MLP neurons of a small language model. Each row is named by its layer, matrix (gate and up: input weights; down: output weights) and neuron, and shows model dimensions 128-255. Each number is 128 + 32 x the weight over its row's rms, rounded and kept within 0 to 255. Numbers have three digits each. A neuron's up and down rows have the sign that makes its largest values positive.
After each neuron's rows, "fires on" lists the tokens most often at its 100 highest values on Wikipedia text that the model never trained on; "fires before" lists the tokens most often just after its 100 highest values on Wikipedia text that the model never trained on. A number after a token or word is its count.

L5.gate181:148106188162060093097098132155118113183134149099100091164146144078089120064095145132141113141100170137133104123139180128110058119102090152135159196168096110120158113149077105128127172133092145121146129172126125102125070069133181128115154133124121056177091147091172138131128095101079121112158125039145121100123089083098120137156146063107160144157139155126103204103121143122139146177092
L5.up181:144147119123126143173155075130101147117113158224111106083124155102092149154149171119116126110083080156117192093085088161171153146129104106068075079098170142149117185124139185162169109136159090115134124133107136101149124141088118124120152155162146169101132160154114138087141180150185138152102142226163158143169116143113132122124050133109088110078150205127151113159103131107101120129199
L5.down181:159115174105092081086095149110120151122139150073114164119107124135148139094115115147112090155146167137118056119146179095065054124142148160143165203207097095129100051118110089130134143126138155123190126165137122153103120092136136106143118083159129086184112109092195118088154078109094079106166161089092113065088095123135138130126199128141143096165107101151118188124144160100149130098091
fires on: "0" 57, "1" 22, "2" 10, " " 4
fires before: "0" 39, "9" 8, "1" 8, "2" 6, "7" 5, "–" 5

L10.gate20:150070095066167111151085094113124124081170134150205136127086156122158153122139161154150139133081127154098110138131129069075112138157168082151086133151109152109118115122144082139118132133129223192131121109123141111159125066145074167110116123099105148204122147097097102114094086115103184183146078143146141128135094139143152156138186137117129103165155118143143114157143063115213108166153
L10.up20:184095099088141137168101171159142100202088118190127191188110133150141127107187120114144137047094150121157106119109085189147087130165096116131167147204114103134120110095185134063193169119123129087150177099176162122063059107074145121145125144121085098106115148144141083170171121154107116124170161104105146125162094128109112136106119127134051122077125155127085167088151072170125087179147
L10.down20:149074070095139094158097096154091074155134139132145130106070154121063150086139106111121110059105149084193140105084148104129138165080173145123170107113146201084143224129153109126132170140111137223140126096092141135058120129168103136087083126160124126156099084048110122117102182096122127135116130200144104184152076145133105148066116119100111091152190112056152121169166081133068150121173
fires on: " " 55, " (" 14, " a" 9, " Area" 5, "===" 4
fires before: "2" 66, "DST" 5, ":" 5, "1" 5

L7.gate578:142149171118158139121119155117096041130147188146183116129044070110143140114148106143116147138165125157113175203064124115136063154182114123114181147113112190129162127158170119153161138161174074150115139144115102208105081113112124110089113092144138101157172176145192073099162146123138068105063139109145104131115172150157197097109133098104098136133146114137117131128109123052127169134151
L7.up578:142094105122148114108123169115131091155108157123122109084071055087120086139153165113082162145112150187127159121085178157161096157177185139139187109141096171140138119173160105166110169132179128148137152168135124174086105110136131093053081046124167092164143158104168093111199106159140127169081082117103117105150106142094187107148107107175143115151132113114117190163125123110104155135141
L7.down578:066133118132106079133122154122172118108148158105132130070149103095112107084116093180142127143111129131106138081109159124157133088180148147111101091139149160136116099148146138131084134125147196131142128164160108131146142080139177109098160101095145155182117122115099104124177070178131173141129109187035122139114149140085124125099146128171115062173146145134100165120094112173137103117103
fires on: " |\n\n" 45, "\n\n" 30, ".\n\n" 13, ")\n\n" 7
fires before: "===" 28, "==" 26, "|" 13, "=" 4, "====" 4, "The" 4

L4.gate134:155135116083095081074141172119157132087157164118108138113172124147109104106171112120084094112164128111131117188191162127168125092156172089186105076192129102159110174183095142100105167129205115091132137114183131157157110107106132125119081107126151082094112093154141130140121131142157137146166120133139115102061105049153094149111149114132090090132196142151118143081131158146105182086116
L4.up134:116101092205122106193128108139159151151106112096099146159136099096095153106185115145123119119144148135087140185127184113148197117144181093135190152130140112119170107163197148069116154082112122133077087150162162172163121139114159129114112064137161173075106121152099133104132153137168112142100142152147182129117142141167123065108126074090108103195130152108108157203185151129129181151113
L4.down134:118102146139122106104111114089173122108115142102060169111129140135153070099149048122103104136149095118044100161136107077117072099181176097145113102122068104155079137128150088140112116141126116132131109164141170147136115108110160176116101113112111125150059066205115086089119101158175172115159137091069069079149068070108119129132088138119106144141124139137126129122162156165180122073213
fires on: ".\n\n" 61, "==" 9, "==\n" 7, ").\n\n" 6, ".\"\n\n" 5, "=" 5
fires before: "==" 27, "The" 11, "===" 7, "In" 5

L4.gate675:137143156100167158124057098134120084085068148160109167155117100112133070077109147122122116076105123142102153154082158147105108147113053130133167126094162076176161115157141111196097138183142176088049113145144094207131115131105197100086098091104196133119135105115145163140153095121151141159135129178094143090134116053152137110112111111124084109161099111132072090149093134100150119058157
L4.up675:165131141146108133094138162170171127055092112123138152198082118154093137121141173117102132118182147092100132144091156119136204127162127103108146059102155132152154186187084139129121098157114139135121123127178067148113112145148174141160148145082111127145157112122174118093123053121163210199147154119152083162078197096158168202141116119120127084143093160131134089146147119079072098143153
L4.down675:133178139096191160116091104103101116133103166130106159116144163114136077100061126079109149102103113134126133125105174130115091122127096100100150143093131065153148079161195131172097126161115124106087122158146115170143146079083160121079090109088232116097153109092125163138124133202111084133136091192061148128150110128129091072111101129149092077145161143119094109156079099090154148071121
fires on: "==\n" 47, " ==\n" 23, "===\n\n" 10, "==\n\n" 10, " ==\n\n" 7
fires before: "-" 15, "The" 15, "===" 12, "|" 11, "M" 4, "In" 4

L8.gate491:079148169161099125096080147153096069103195104125127121120131091088151099113160156117137085116060149110123123127099100096126128150086104061142134187142066121111138093178135117136142069170083063120107147161134150119135133101165070134100120163161184116100055081137094135156166143118109112199097113167135109169188109052154089158131138113127123079147096126120184153095196091138117092215097
L8.up491:124172106152110068126136124077077135096207079072171117111160102139172099041116206177144188087031170173099137112169110132086142168092081132116111106125145078145155071088157156106125152138141111099130148133145096159153084117117171139160117147106121118135095141178104133128150122081122153190117107104147091124092140144157124096073131128075098107156208183116145095115181079082130172123138
L8.down491:070109157114141129113066134116093156172172106094111101150111135129147080128174138157082151113110151125138116140151122073134089132155058084128103174099153064134108162134080155166189090115161107151075158137157067104060096121178115128093135140101167135063118109134126146107153137076082104121092081116156133180107065135072123088128079169138184064172124117143085118172143083161112103142101
fires on: " " 86
fires before: "1" 24, "2" 18, "3" 8, "0" 8, "5" 7, "4" 7

L8.gate688:140131082093163138154119082191144110169095160120147155161095162066103122183209172159129108107076220076144134217089076129146131134137132084153098164104136145100183089157089115160166160077079145125158097093131111128125191104165135131173165088127143153128125179073135108092144131123129156176139190126129127150153104080070103106107120115132155152196144123135157161107137155118044067149162
L8.up688:153126053156140157166134084138129119159123160160174128126156109098151109094098149183078118125072137108167201200104087157187116142139109117086105167112139123133089146093192164162151095077110129151115118107117133146129091122128102103122190087082166161129127119194062132105108104062127080143176119072108116133098097143101128054108116122154142134163159133199144161150181117108066155154163
L8.down688:130136145202052145099104150102114149119054086092127146152115069144126151169089117061137156123171143126164147109135107109140096081188052150186165149139156145126218133150136095111143175158143130157171152106119138105128164132105078125087133165111100075130102116113165122121184135169116123092122132152091148140068119130141102175168091101144141122070077133076143131135077117131153116112128
fires on: "1" 95
fires before: " |" 28, "." 19, "'," 5, "'\n" 5

L9.gate624:118080175115180116076147135147206156155123082160140116128140124113125089094121095105111127147144088172137113098167110082155145128153110134168192161087110154139129115168118139090176124142107085111182154161161086137154174086131158125093122149117112117110077110115130165176136164157079128140192043107064135162125123195158158090121193132104101156117108088183166111186098130077147124163140
L9.up624:064136105148111108159123081098139129169077133157136072158145171126110113155136081111110118118154119152176102112074102074156135166143108164127104127094099135163115139153122136153156109140179121183148087124121174147130090128147132159145187083155142177188102164110176168111129161159161169081124106198116200160130196167112091109172171170109163147132144126125160125144098147165159106087181
L9.down624:182123113125122144120158132118072123112152149125147171111101089137107195127178131159160116159138096083124148192095039186146165152120158082129131095144167159076126192182114133131084124100165194153108129128110166157160109115154162119124139155091158120118103059102150115103120088109079137075138117166120163161159129103175116171122099087162132118158151157135156145094115114099109155152153
fires on: " " 50, "0" 10, "1" 7, "4" 7, "9" 5, "is" 4
fires before: "1" 31, "'," 14, "'\n" 8, "2" 8, "3" 4

L9.gate344:094115106139064115168114124081094137144142099168139096159134122050112147136102148166170154154118090105148178139141131134159110132197083102102138178128094158121103132124105082142132151060151107182123210135155083133105145124174141135101126079122157094122067134129156170124161105144129097135121132147092125158127090099148063177094102073087106109118154159176127180162142156133205109105085
L9.up344:155174105104105129138108142156095140152087092142151095179141123116164121127086088093147171161123058142191172103151095100130115190172066141098136112140138181125129068167150168116133136103153123080143137094170125137140149139107117142089153117124151111177155120160099126149188164133061125144140154206122130151156101088158157129106167082130034090133166137176159154137133117087122166148153
L9.down344:074149171114157147081130132066154146166146135166164032081123108156140193086089112102150126165143129123150134092191182131104136178143155110110128135096172165138128150109176103132166169131189069147129192108150087092138133059152168162112159113163073097112139088117122121132171106162101160132075147207072162163096088100165138199153137099119117052119101142154154122149111115113162055142119
fires on: " " 100
fires before: "2" 28, "1" 28, "3" 9, "5" 9, "6" 4

L7.gate145:160109107147159176157133072191146075097079143147167170164106145147117137151126128119095132152152130065172126098177130138090112148164080149129116143149147098158147113172123147196110138104153122119141121107092128176147165102106109107075148099176158160117118087160088104122140115160113118118189109100087121140123125125136052146101137142149057149156089067150101080114127100149138142136178
L7.up145:072128092181094108103148123111111164118106129115101096164085120104118096121116096114123093181190131123113113129155103208156168144153163137105152157136140104121152103196134194083188086124086151147153167153149161124119095163185115116146112130121173191059084152139146162110161123090096089164137143099107097130111115193148186118180132158174078101132128088134137125117107070112159101156101
L7.down145:055137085101152087135117168135141178147136123111091161139131136182116108122099103145106163135121066115130078168118088141121173158112100127085113107161171154141083147110137102168142159138158111141152112139130185091190188100104138133174096103070110130177154064140104114079187092165131181145166169150135166118150134116166087094114129107127118110137046175165145148123138155103135128124149
fires on: "5" 19, "4" 19, "6" 18, "2" 12, "0" 12, "3" 10
fires before: " |" 63, " |\n" 13

L5.gate164:117149146199119176087131098046095080113088153088103145139154062188089101112153118104153154131104063132112109163150173140140158089165131121102119078157142085080100124136094141119118179127108118132116125144150124157120178123108113121122160060097153074113159098190157197135092111129124188076126091153095166133129160076097122121099113128175102101148151074087146130139112157109109180156128
L5.up164:068102195145172154131152065110106124101129102069130182174132043153137154131153129070114169168125093132140145146125134109146128134144108074120113083114107132175109148123142168124121158085068159138119086130123070131158150125142150092069127065108144102078137139187185118184080129161113166136159141131096114149134078062105178088136110099097120082134157064116164174131177155110080178142199
L5.down164:141161117225136170100149098081181115108077119075115165160089093135107088043125093154158140134114111121137097152124182110150115099165162073121090085146147146097089087183151149111076185138143146120126126121112102160141180119162145096066137092112183115121141120157139139143132071142165195085159104138049134143100118124148128106069128122150130166163158127148099113173166110120122127168091
fires on: "\n\n" 76, ")\n\n" 15, ".\"\n\n" 4
fires before: "==" 18, "=" 16, "M" 10, "===" 10, "The" 5

L4.gate170:146145172085188110122064158072124097081041145098163170150155116145161156120111161119135148158147133155120125068191120126107127149042105129103116109123125149108122121175142081092125138108113175109188129134123140151140128120088133153122106173111106094090196114166097110109014116205072167114153115134140121105128071114091115063122113118109107078110118105077147185076138105132102140123115
L4.up170:176148180161093151138157146115099138116181117113185158117119136138132166106111124155135119168116094129135118169117090137149156120073093137175078115178171136126168153180151080136097175145086061171124067164143110158101145171108082158132130110110158067165168171165136095151112147128089142063161080150143104140160104213154096188147138128048134094084141130133086164105134120165086129125106
L4.down170:111159155110165078096105148103165119151061137110132159110159081123188109153125163165121111170179109075138147069104121140088159117120142103114128119114135146151133152202187142069156140140118180127139100118129178108162141078148136107115095097114121110073207147204088127138027134161117145170124121139092116093077169177081173094113137179125145097200073147097121157092132094112139104187147
fires on: "7" 36, "9" 23, "8" 21, "6" 11, "." 7
fires before: "7" 17, "9" 15, "8" 9, "5" 9, "6" 7

L8.gate565:182141070167109151159090107105189083132113121104149167119164132117131171147137137159072112134122144079097167151081103157139075102112157145142201101129102093117077147109135128114143116179138112106131163132142148162126201164157138140068165179146103043125116147121108129121118075208170079091094064153091094169144101091089158116142086138121190065084123140118116116123128144143149164121116
L8.up565:128129139181153116174133175092095141118101116136104077184161105126094102131159158095155119155176175102129133137163177133161111162128160115054114155179096152150121061153169118093157141143061146119163098106100107123174139148114154143118136091091148099159132140109139123123136073160070134136101139180094116133108155084105124154094106146147150165132157059142127165108181121157136136089123
L8.down565:118144105117152149141081112117208193134103096151166176168182126090117131087132039122099131144081137111136135169050141139142081144095101166099130066146087101077136112128198151097146167095108145147184143135122097158148142140118107132158132133128075107159139127176172107127108086175067146134067137134080142164157151121131122165104082194134133105135180149116112087133116102137111125115115
fires on: ".\n\n" 76, ".\"\n\n" 6, ").\n\n" 6, "\".\n\n" 5
fires before: "==" 24, "In" 13, "The" 10, "===" 5

L4.gate525:134102083119152170123132194099146119111123060109129145193056198136157178129131125094145148122126150140155142108189072154120160165134135088133161090153136107157142106104161164158149132157093147163153121164180094100105151087222175136172110119135087166117151126130084098120108082094108158137104152076126173100122133069152095196109111164144114177134192168122141100117105113177142133172075
L4.up525:111149111092094140117117105110074111117173148137111159102098116152134111079102197133162183109113132144175133114141192120115109125091128073083112098096099141118142127067164090132225192119144152155144128112151175128119140099091143083131164141141125110169180137085176151165190140142097141075179131082104155085175181081058129048127127120117111201173126099092147123142130153082154065179144
L4.down525:131104155109095139119157111117136120136083175144131138113130116127128086163164104176127153057147112064185089155122076151107173085122066162115125127070111070102150150098185103178150108126128093040172157083131172162161112161077082152171080107176133145158170158092136189106113162144139146157186172062052086168151113172116073127110114151147145126161172162148181120129121166147161126125097
fires on: " company" 23, " Party" 15, "stitution" 11, " district" 10, " Company" 7, " society" 6
fires before: " of" 22, "," 14, ":" 6, "'s" 5, " (" 5, " in" 4

L9.gate675:168144087134112155189132143064151132118098067120138161095154153154075116091176102153106167091108200100076088193054129172129122154125208146132156102102143182117129119215122108080100168155118150114119132127110081140141158111107167185072116159127064146156120113120162120131139133171126109169134100100143162171142108164172113192051117178144113140157127131100133131201153063147124151125123
L9.up675:186168127107131130175051103122164133143100111106131139177124146138075120117142120144049148164103122114107191144117084182118068126123158120128109120124168124099182135156142132150093134192100153142187113145147034182128129104156143133184101198080151141097115142147168103162126149187127044150126133112089100140152103152147118156085178112133144125113124143082134231139098130178122141147082
L9.down675:124145105180100114144085103080147103077130123173119148105190118133121107074225097118115175115107178095096141114081135110155108164179128139123107098062128158105090155081150150147112143172154138120108134155155082112103177121119185056094199111175114125168143085094174149088162062111097145129130108164093157182136122085107129128136093098113147108162080084159070154104151140133145119154153
fires on: ".\n\n" 49, "\n" 14, " |\n\n" 10, ".\"\n\n" 4, "\n\n" 4, ").\n\n" 4
fires before: "==" 22, "-" 16, "The" 7, "===" 6, "In" 5

L10.gate278:154135144160244085121126131103151106124158058095120156153118113157109147130066149154086098116068160085103128119113132111146116099120107171116093139139099160090057087153148146123154157157094071150100094169088122062101104106131139138163102118133164137152143120081127150114175113148165135099078104133069113082135078134152171161101070106142125105117114096128089139079123112102105138179166
L10.up278:136114157133086155152101119101095117134139063158150101123147143134107164090099149110132127107073078126120110111077104106127092141136089131199144203095148178150089137155132074165093148077081126172082197108135087126183154102071168157127142121161128108141160141165109160114125121115125135089095107125161132139116031118168199135095147114097129103117126070119092116160170090131128121147129
L10.down278:172199150127104123162114092114142044109101093080092103163145141150118111124126168078114153143082160103129124168116125090169112148126137170100181088090142155107097170124176137145156138120150034099193231194135117193149089156118104141151157197116189178127144111112151134120117175125132120097156160139122171103144072125136140132117118094160097085139150110147066085179177083113120138072092
fires on: "6" 29, "5" 14, " un" 10, " Running" 5, " time" 4, " pre" 4
fires before: " |" 28, "." 11, ":" 6, " time" 5

L4.gate192:130111114118122109065100135133120143142066131111135126122131103172119141170195118136133120144147150098106211129196127103087114151124052091170078152161205161127097091098096123115134112080134118121144108117118167168139111198153098124151061158132150130181126153094098157124082126096155132134177146189146077157114154144151128122147064081102122154140116118085134102127101182068158114152075
L4.up192:153154120114130172080145103123097154088070169083156178102156114128135134167131109125180106082110168139119181161166076079098108126038116053159077135163230128119118093130107097150152115114156146117175185135122162097093111129097101158116127198150165150177110130174071143123127073081116157133172176190102135100139128132108140102132105121111094134142160100150141111167179133083102106091093
L4.down192:126129112167132184136169143097142144149100113137121145120146065185128136107108172134135104134119107094158196101148115134118123143136118118143117156106128112092134091157107104175119101078166107108119106135219186127132068090132074158157133081090158115149145147162113162099108146092102129145154097133195098095181134137057150159175108172102165174185146123086112078139124108107149099101079
fires on: " began" 23, " worked" 12, " opened" 12, " came" 9, " continue" 7
fires before: " to" 17, " in" 15, " on" 7, " his" 7, " with" 4

L4.gate645:125100093129164116142096183146121112130084150137095128111124178113154091145161140134144125160150112107124125163152153086159135142165123097155143097159159090187078097114095142105114101064100148081164127158126167116150135107140150064099128149114112101112124185133117137120128171150163073138114161124099132064112116140063122126072183060098138084156158165172075089091082153131066185227128
L4.up645:127083159168137109177134183142067116105079165115154117125172102132195119105161172136173083115100141114172108142100150117096189181112123099110129120195162137120140107077119183115098152110184086059092166099150180113156108120157152105112122082129062154133147148137135072142187087119187096146118133154081145121147133106068160114111066102141160128095212170153133133074121175184152136186125
L4.down645:101141104129108096051159129116202153078056105133118111097151146111120146115160146196170088128132146071123101125079086097148190123088128075160147082138127102137112117125114165131102143157059141152104181099173171155164113116146140151145087136165091135190123096169161114147192116156143141108105125114126200147164139128125117105156117127126137085132125156113123117132070125169123164180162
fires on: ".\n" 42, "\n\n" 34, ")\n\n" 13, "\n" 7
fires before: "-" 28, "=" 20, "|" 5

L5.gate448:104109113129123137089126115157122175169153155120124125137203148160194167151123102189121122110120069184133111113157136144157099121136179176103171133183093150137093117123089215099179135121122161148106156130120092106083087127177167105128122082147102078127155150149109190174146131163081089137166109130160124087163120121127074120164118153147126064112134138146145118154104149138077125192151
L5.up448:095130162097156104152102179147095147180098067162162134107140119155153143155089048155110121115081133153203135088116168106125122090100107116107162098153152130114149116167123177133112119164102184150110110099156107117070121141172163078158111127138139072115134151162127175101158125149079139158167131136126157155186142145156154179143172115118112068205172140189115131150124098146086211184108
L5.down448:134061179123117068151182160149165169135151184189141136126135134140167094109154089086076139189060154133142158110084137150120207101132123086096113135161142114083120184172082108109084199089089126164142152077126141127187118101147138106121080176092091129134134169139126099120104073122132120107087113102143169166127174156172187181099105145170158099111148117124085123128154134069168156144101
fires on: "0" 76, "," 8, "van" 7, ".\n\n" 5
fires before: "1" 32, "0" 29, "2" 18

L9.gate32:091177129114153122083096151167147148146119170197180109100130127107134133123127179082165124101111123147099121188114165177134098112164149145194148121149103150106129156074192171147122168122044093137125100145105111162163100099093171086128168141042117160144103091120061116140071135113083086126137144160073140136169127053114063105129144137152145104135078117078123110129096098168107141181183
L9.up32:163186132093139194160134112114132112118154112098140154127124115108145127139097138151102177067061068150113129084099189128165110158085116140062102098223159150121145150095140153148083068103163106130130102167072089160098067131080135123081174180095108108098123047115137140077169134132135118105087080093084100139168149132130057100124120159136119127107157087093164109153165173138142174104093
L9.down32:103052159123101077087115116160173075107085051141121104106108147087073172140148125121120146110150161110085145182172045205156177158101107114152112102094135196147092162106179162103162208130108196091140087128137138158173153098106147118127110090183154165127032162199108124148138110124139137111145202145078158171127156140146142125128139101130131145138096126155092169037096098171137124181136
fires on: ".\n\n" 72, "\n\n" 7, ").\n\n" 7, " |\n\n" 4, ")\n\n" 4
fires before: "==" 47, "===" 12, "The" 9

L7.gate5:114147117143147143148109097143140101121139156111136138194099130103117117095124084069138123101188103078181149108156096140103106151040167159114117106141110180105130140160161125196093076088073122163216140120101120114162145092134109170124110142091143148116147203145063103152145101116126150150145118142087076099119098098144183087116154154146140083130136112135134121105153151143141139074110
L7.up5:131104131085150126124138107160117191106138169130070140094127068114070159200137102077128101083128076063109135152166126089054128130160107125102103151107170163127102107153155090155153142128093118170165146100127064109089132148180118095136178086124142123102136138174100153133097052160114125199094142123119164152152156101147143085175183145111099151109132058145102126116170135151089164120169
L7.down5:135077100114113083111174124116120158095108075139147100132173161185169128112101136112146150134129153182148155129089117135102116109104171116154158183143115150119144084143061115139076139185157135091127094150091103127183164115129112132139164168100128157097107113173101074163158166168198209135140146119110100109150084109133129168121070128146114144067145135112139199135068146076210164155105
fires on: "0" 28, "5" 26, "6" 14, "2" 12, "1" 8, "8" 5
fires before: " |" 19, "." 10, "–" 9, "1" 7, "8" 6, " g" 6

L10.gate369:103162132105117138178128105150107078099141075174073212178163093091113088094133113079110166110085077149127122106082182118135118146119089141117127090149145151194163170170128151127192180152182097163141158179155154085086103121117106126111096160138119187135139101171088093167116109077101206133125129141092117113122110134153204153098164101136099114156098097091072157168116130132077091144125
L10.up369:142089082074116134126120124070095148145139088109101151120120139077094081127140139174122090105135121126118176161162185081142150101147184130215147173077156129124128161157171188158134138113081087049085166146144137127131108113140168169087100090110137202084169169173133106116109138116160148121097135116215185160124141193086138120216097209122108132105174119155152122107195130127116090080104
L10.down369:171108114126122105103093154165113155092137153162115145161138097130164157159139091167130138170156095163131100120100090157117121147159112197131091101168113177207111184065168060135082147129134152181198190138117149106089106156126079087129106128145138107120114074097135168119133123103154128155122136079153137135122178138174167101112132110130189111117154162110118156158087158128164160179175
fires on: " (" 61, "4" 16
fires before: " |" 19, "1" 13, "9" 11, "−" 11, "2" 9, "8" 6

L5.gate642:137126211098143116077103141093137143115092123145155137098112142140223156139128145104190131126132070097168137096149122086179088152152176132149174099140089104087126151158113108093134097055108154078159157181163118093174153088138158136102097086135115122167176139129151149129131116107102110076143153172149199160120079118063125121072162153088091104165149121172135097089096143127106096085145
L5.up642:121197193105157099122124161106074151067111130133100130043089169125141106117104137072217107140150126109193148091137173093144130097113136185145152119136115141103108190134119143134085122079128176132078136161166097075156120145148137147170132120147067087126202147104126209141153079121124137126125167158125122147190104142109146114081125131063084111140116154171140104074140163091119122129113
L5.down642:136165100189110113248154170144122113101156207133176104170080103128073138131174153120118151161167127152105119149163155152136153091100085100155112094135158129155113106178109127127150152159095115147060107069071084189117120122099161139138119108105106106131095161114088146080149154092125139139137178101079088087075125132114113168224161112144177131108118125110155181119139123095163104153071
fires on: " " 99
fires before: "2" 36, "1" 35, "3" 12, "5" 4, "6" 4

L9.gate44:107101141095198176141138139128193114162113107116153164069107159106131098174104121142109186124163162186106035112113098158142160101163134175132160142078117172068159123182129092088144099116105111104156123117125143129142141096166144112114152128175110121192077134107144169166092145135158135134098123202135150159129147143116100145116103156112119131083144152101096066132134131139145063096098
L9.up44:126120134161171137146115160150159154097145151087142102088091147103081050078137094088090133072087157096167126094155074128119144144138130153147197156093120148076142160164137095113145128114139119129093143098097156154145129156141162095098117112135103166190119170087201163159102148123081143114102086166111150128112090134114137102139145115056102165174153103183110109119132115067128055152086
L9.down44:111139217099185084106135127107167130102118142132137205142123123138104065152116204153146126162121099157173133107134076091140155057128139102146101125129117159205144127143127080109164155167108080187117095101104147125138129099123141099113098139104105105084099102182152129170105090107088110182124166105139044142078114121082126166097154113163124113073121113149076135130141087097103149122110
fires on: "–" 61, " " 27, "-" 11
fires before: "1" 54, "2" 20, "9" 13, "8" 7

L7.gate401:126112087137123181117141132094092103106051166139083172200135137117182138077129100099129130109152105102174098127129105194144104135102149081144108114101141147108104166180147153147133100116128043087153194196084105160080192147193095151077107185112160172109158126130103125121119102085140149117144118099145158119092103105097117125101148124208136162074160054090174060158102148119129108097154
L7.up401:125154097155138186092124103129101077110123138098083168163096116098120159135114060111140097073133117130179071110142128151126141153066170130021139123146171153126105161106140177154120097102159080076121119149065156154146133170116131115132143071091116203120161154151098174119105106134110123114140132121067176166132051138073058172090143141145128117150135063135100056096161116165137111104117
L7.down401:097116089098086133110199116159157161159145095186146111120150126136116103109136129089103115176078119156144155176157125125152156156161130158055140122147088167130048108126088082122101107084131153163120147164173133056147081114158100130185110108129114096149116150077120135085131063124151170091125154118126163143102132142206171145156126155096072119119091187202120168180107161117101148150071
fires on: "0" 24, "9" 12, "6" 11, "8" 7, "2" 6
fires before: " |" 53, " |\n" 14

L10.gate185:116100122163139125078124169105137128109110103170176113188184091085123164150134089131187102079136149131138095093112087111064123151112145118180180105102112147096127186087155157115143112155155107104165143175094155144115136135155126142156167114129083133090110091097096113122158156093126085179149147106125144129126138157118136112124162177110167193102113129046125118159153104144111093073132
L10.up185:099099100141112113115110157163126128160159091124156128066149127079187188100137074116105113168134117091130196167136102154042058200098132123040162128151129110116090167109087135114085122145161122105135120111091162137132120161133105140069059147088079119140054148144139158181140120146120116149119165116115128152138069154098140149092112150068171194143101120126135115198161142103106133135080
L10.down185:123153134148141091140116131158164142141086091124093134107171130128090144151052098090186125123130127161116083153134064105110111038180098080069063135141097164121172139144176102112118125084133095148114127096140115097170175106159135077183090071138142120141156161131128129101124104148073149079131107113167102146148081101127165119175133164096103085204175149079162157119180164136140159139128
fires on: "0" 30, "2" 17, "1" 13, "8" 10, " Preceded" 8
fires before: "0" 24, "9" 10, "2" 8, " by" 8, "1" 8, "4" 8

L9.gate96:110121171187157155118177119131157094106135141117189170099129116070113096086151124115160123049118145107108133158162157152121115093117155142096134188130112141059187120144163193164101135115146135053142090186118166076148081093148143137140119087196118092142191128142156143065072163109076175106092157194121167150142141128084137119103180162139099140151121091092114114140136144149081122145098
L9.up96:109128074182118111095160099101130163057130082112081102068156111096078140166139115133158093098145141128125108064132108098110072117110135162107145193127117115082143222105116142151081148134104163107124082139105163078137169093138117101121137149103164101153188108146120083091070120166090148137132105113144112121100097145116125106094165108113068141043132148106083088136163081085110140144162
L9.down96:198066141115135099141136087138130098108195134138102119132094099143092146167147173151149104094096149153132183112130117089126138131082154201135128115132122066147120123118140097174152100109161127175101151138070071147124096200121119127101101096099132156127104084167138077109133099114164152116093141128044146107167151149174144148117150093151076135147168133142110123072136126197116097129130
fires on: "1" 86
fires before: "9" 62, "8" 21, "ing" 4

L9.gate417:101126142105147150120076152126162060105147130130181128089106101092126166103097181160077115102144141102148118160116112161145153144148135093142123096193076102140095127127120187163141152132129133101105088165118149132091128176079183155126187109146132152119140099099148130088133147161177114108116185090143160141176159103154165120110096128165097062130116117097120159124140138071158156134151
L9.up417:130113128158166118102089154121154120169147097062152159106100104074145197116096158112097111133109186070201113161110162151165100151110188058115123149100094131088126124150117141118141095097120108134117128157120141112114139082098162159135075135158156082151089125107164146149102186140160170130097144101105145134111189117139139143176128144144129145123099128132126159128142116072117174123137
L9.down417:136125114143144134104109109100157252130162110089113115144186129083114086130134133128165136138100129127123097145117161135155207133204151112191081172136155103108102175123171144216148147140186140172157157113166173109148162106090160131185088168126145129151127105076166119158127109139059135158187148112154113119125144126105116094091105132137049195128145094108137133183163111075109092152177
fires on: ")" 35, " Bronze" 12, "en" 9, " Running" 4
fires before: " |" 31, " medal" 11, "'s" 5, " was" 4, " time" 4

L5.gate505:108117200104100106183108135100100150123122190139097137093173143125116154095136146149159125190146106181132134166109097142132110137123096128141056121175144099160119102155114146164060154132173093165087109149165093140111115135099127111150112146164134115150139109115171101126124152140081106137116111123124143110071134145064106096063179074061136139084128125133085154093105135105116155163145
L5.up505:128156103158123104158156100153060125112118147117109186104120155177103120098147189227154121196132116132123176177093135151157139152077121066092132143176174110109169107190151124158123090160161143129086092162074082103144146133094093107154118147086167123125121177094141110103163182174104158143152095135098143143058129159088118091153126033111122140111121157175080141156094180090152166083141
L5.down505:117133128169118163099131115128137127192109106154116127080079147105110168137128160105177136116121219094156060118131115095106142122092179153143221224119134110145117121159159101127174060138121124131087156163110152110083124071162113154126125160118088097167101158120084151131101156091128161149101133127109145137143111104119113144150091127132152086172150163129112099182078102137154080154115
fires on: "0" 37, " " 18, "5" 17, "3" 7, "8" 7, "2" 5
fires before: "0" 40, "5" 7, "," 6, "1" 6, "3" 5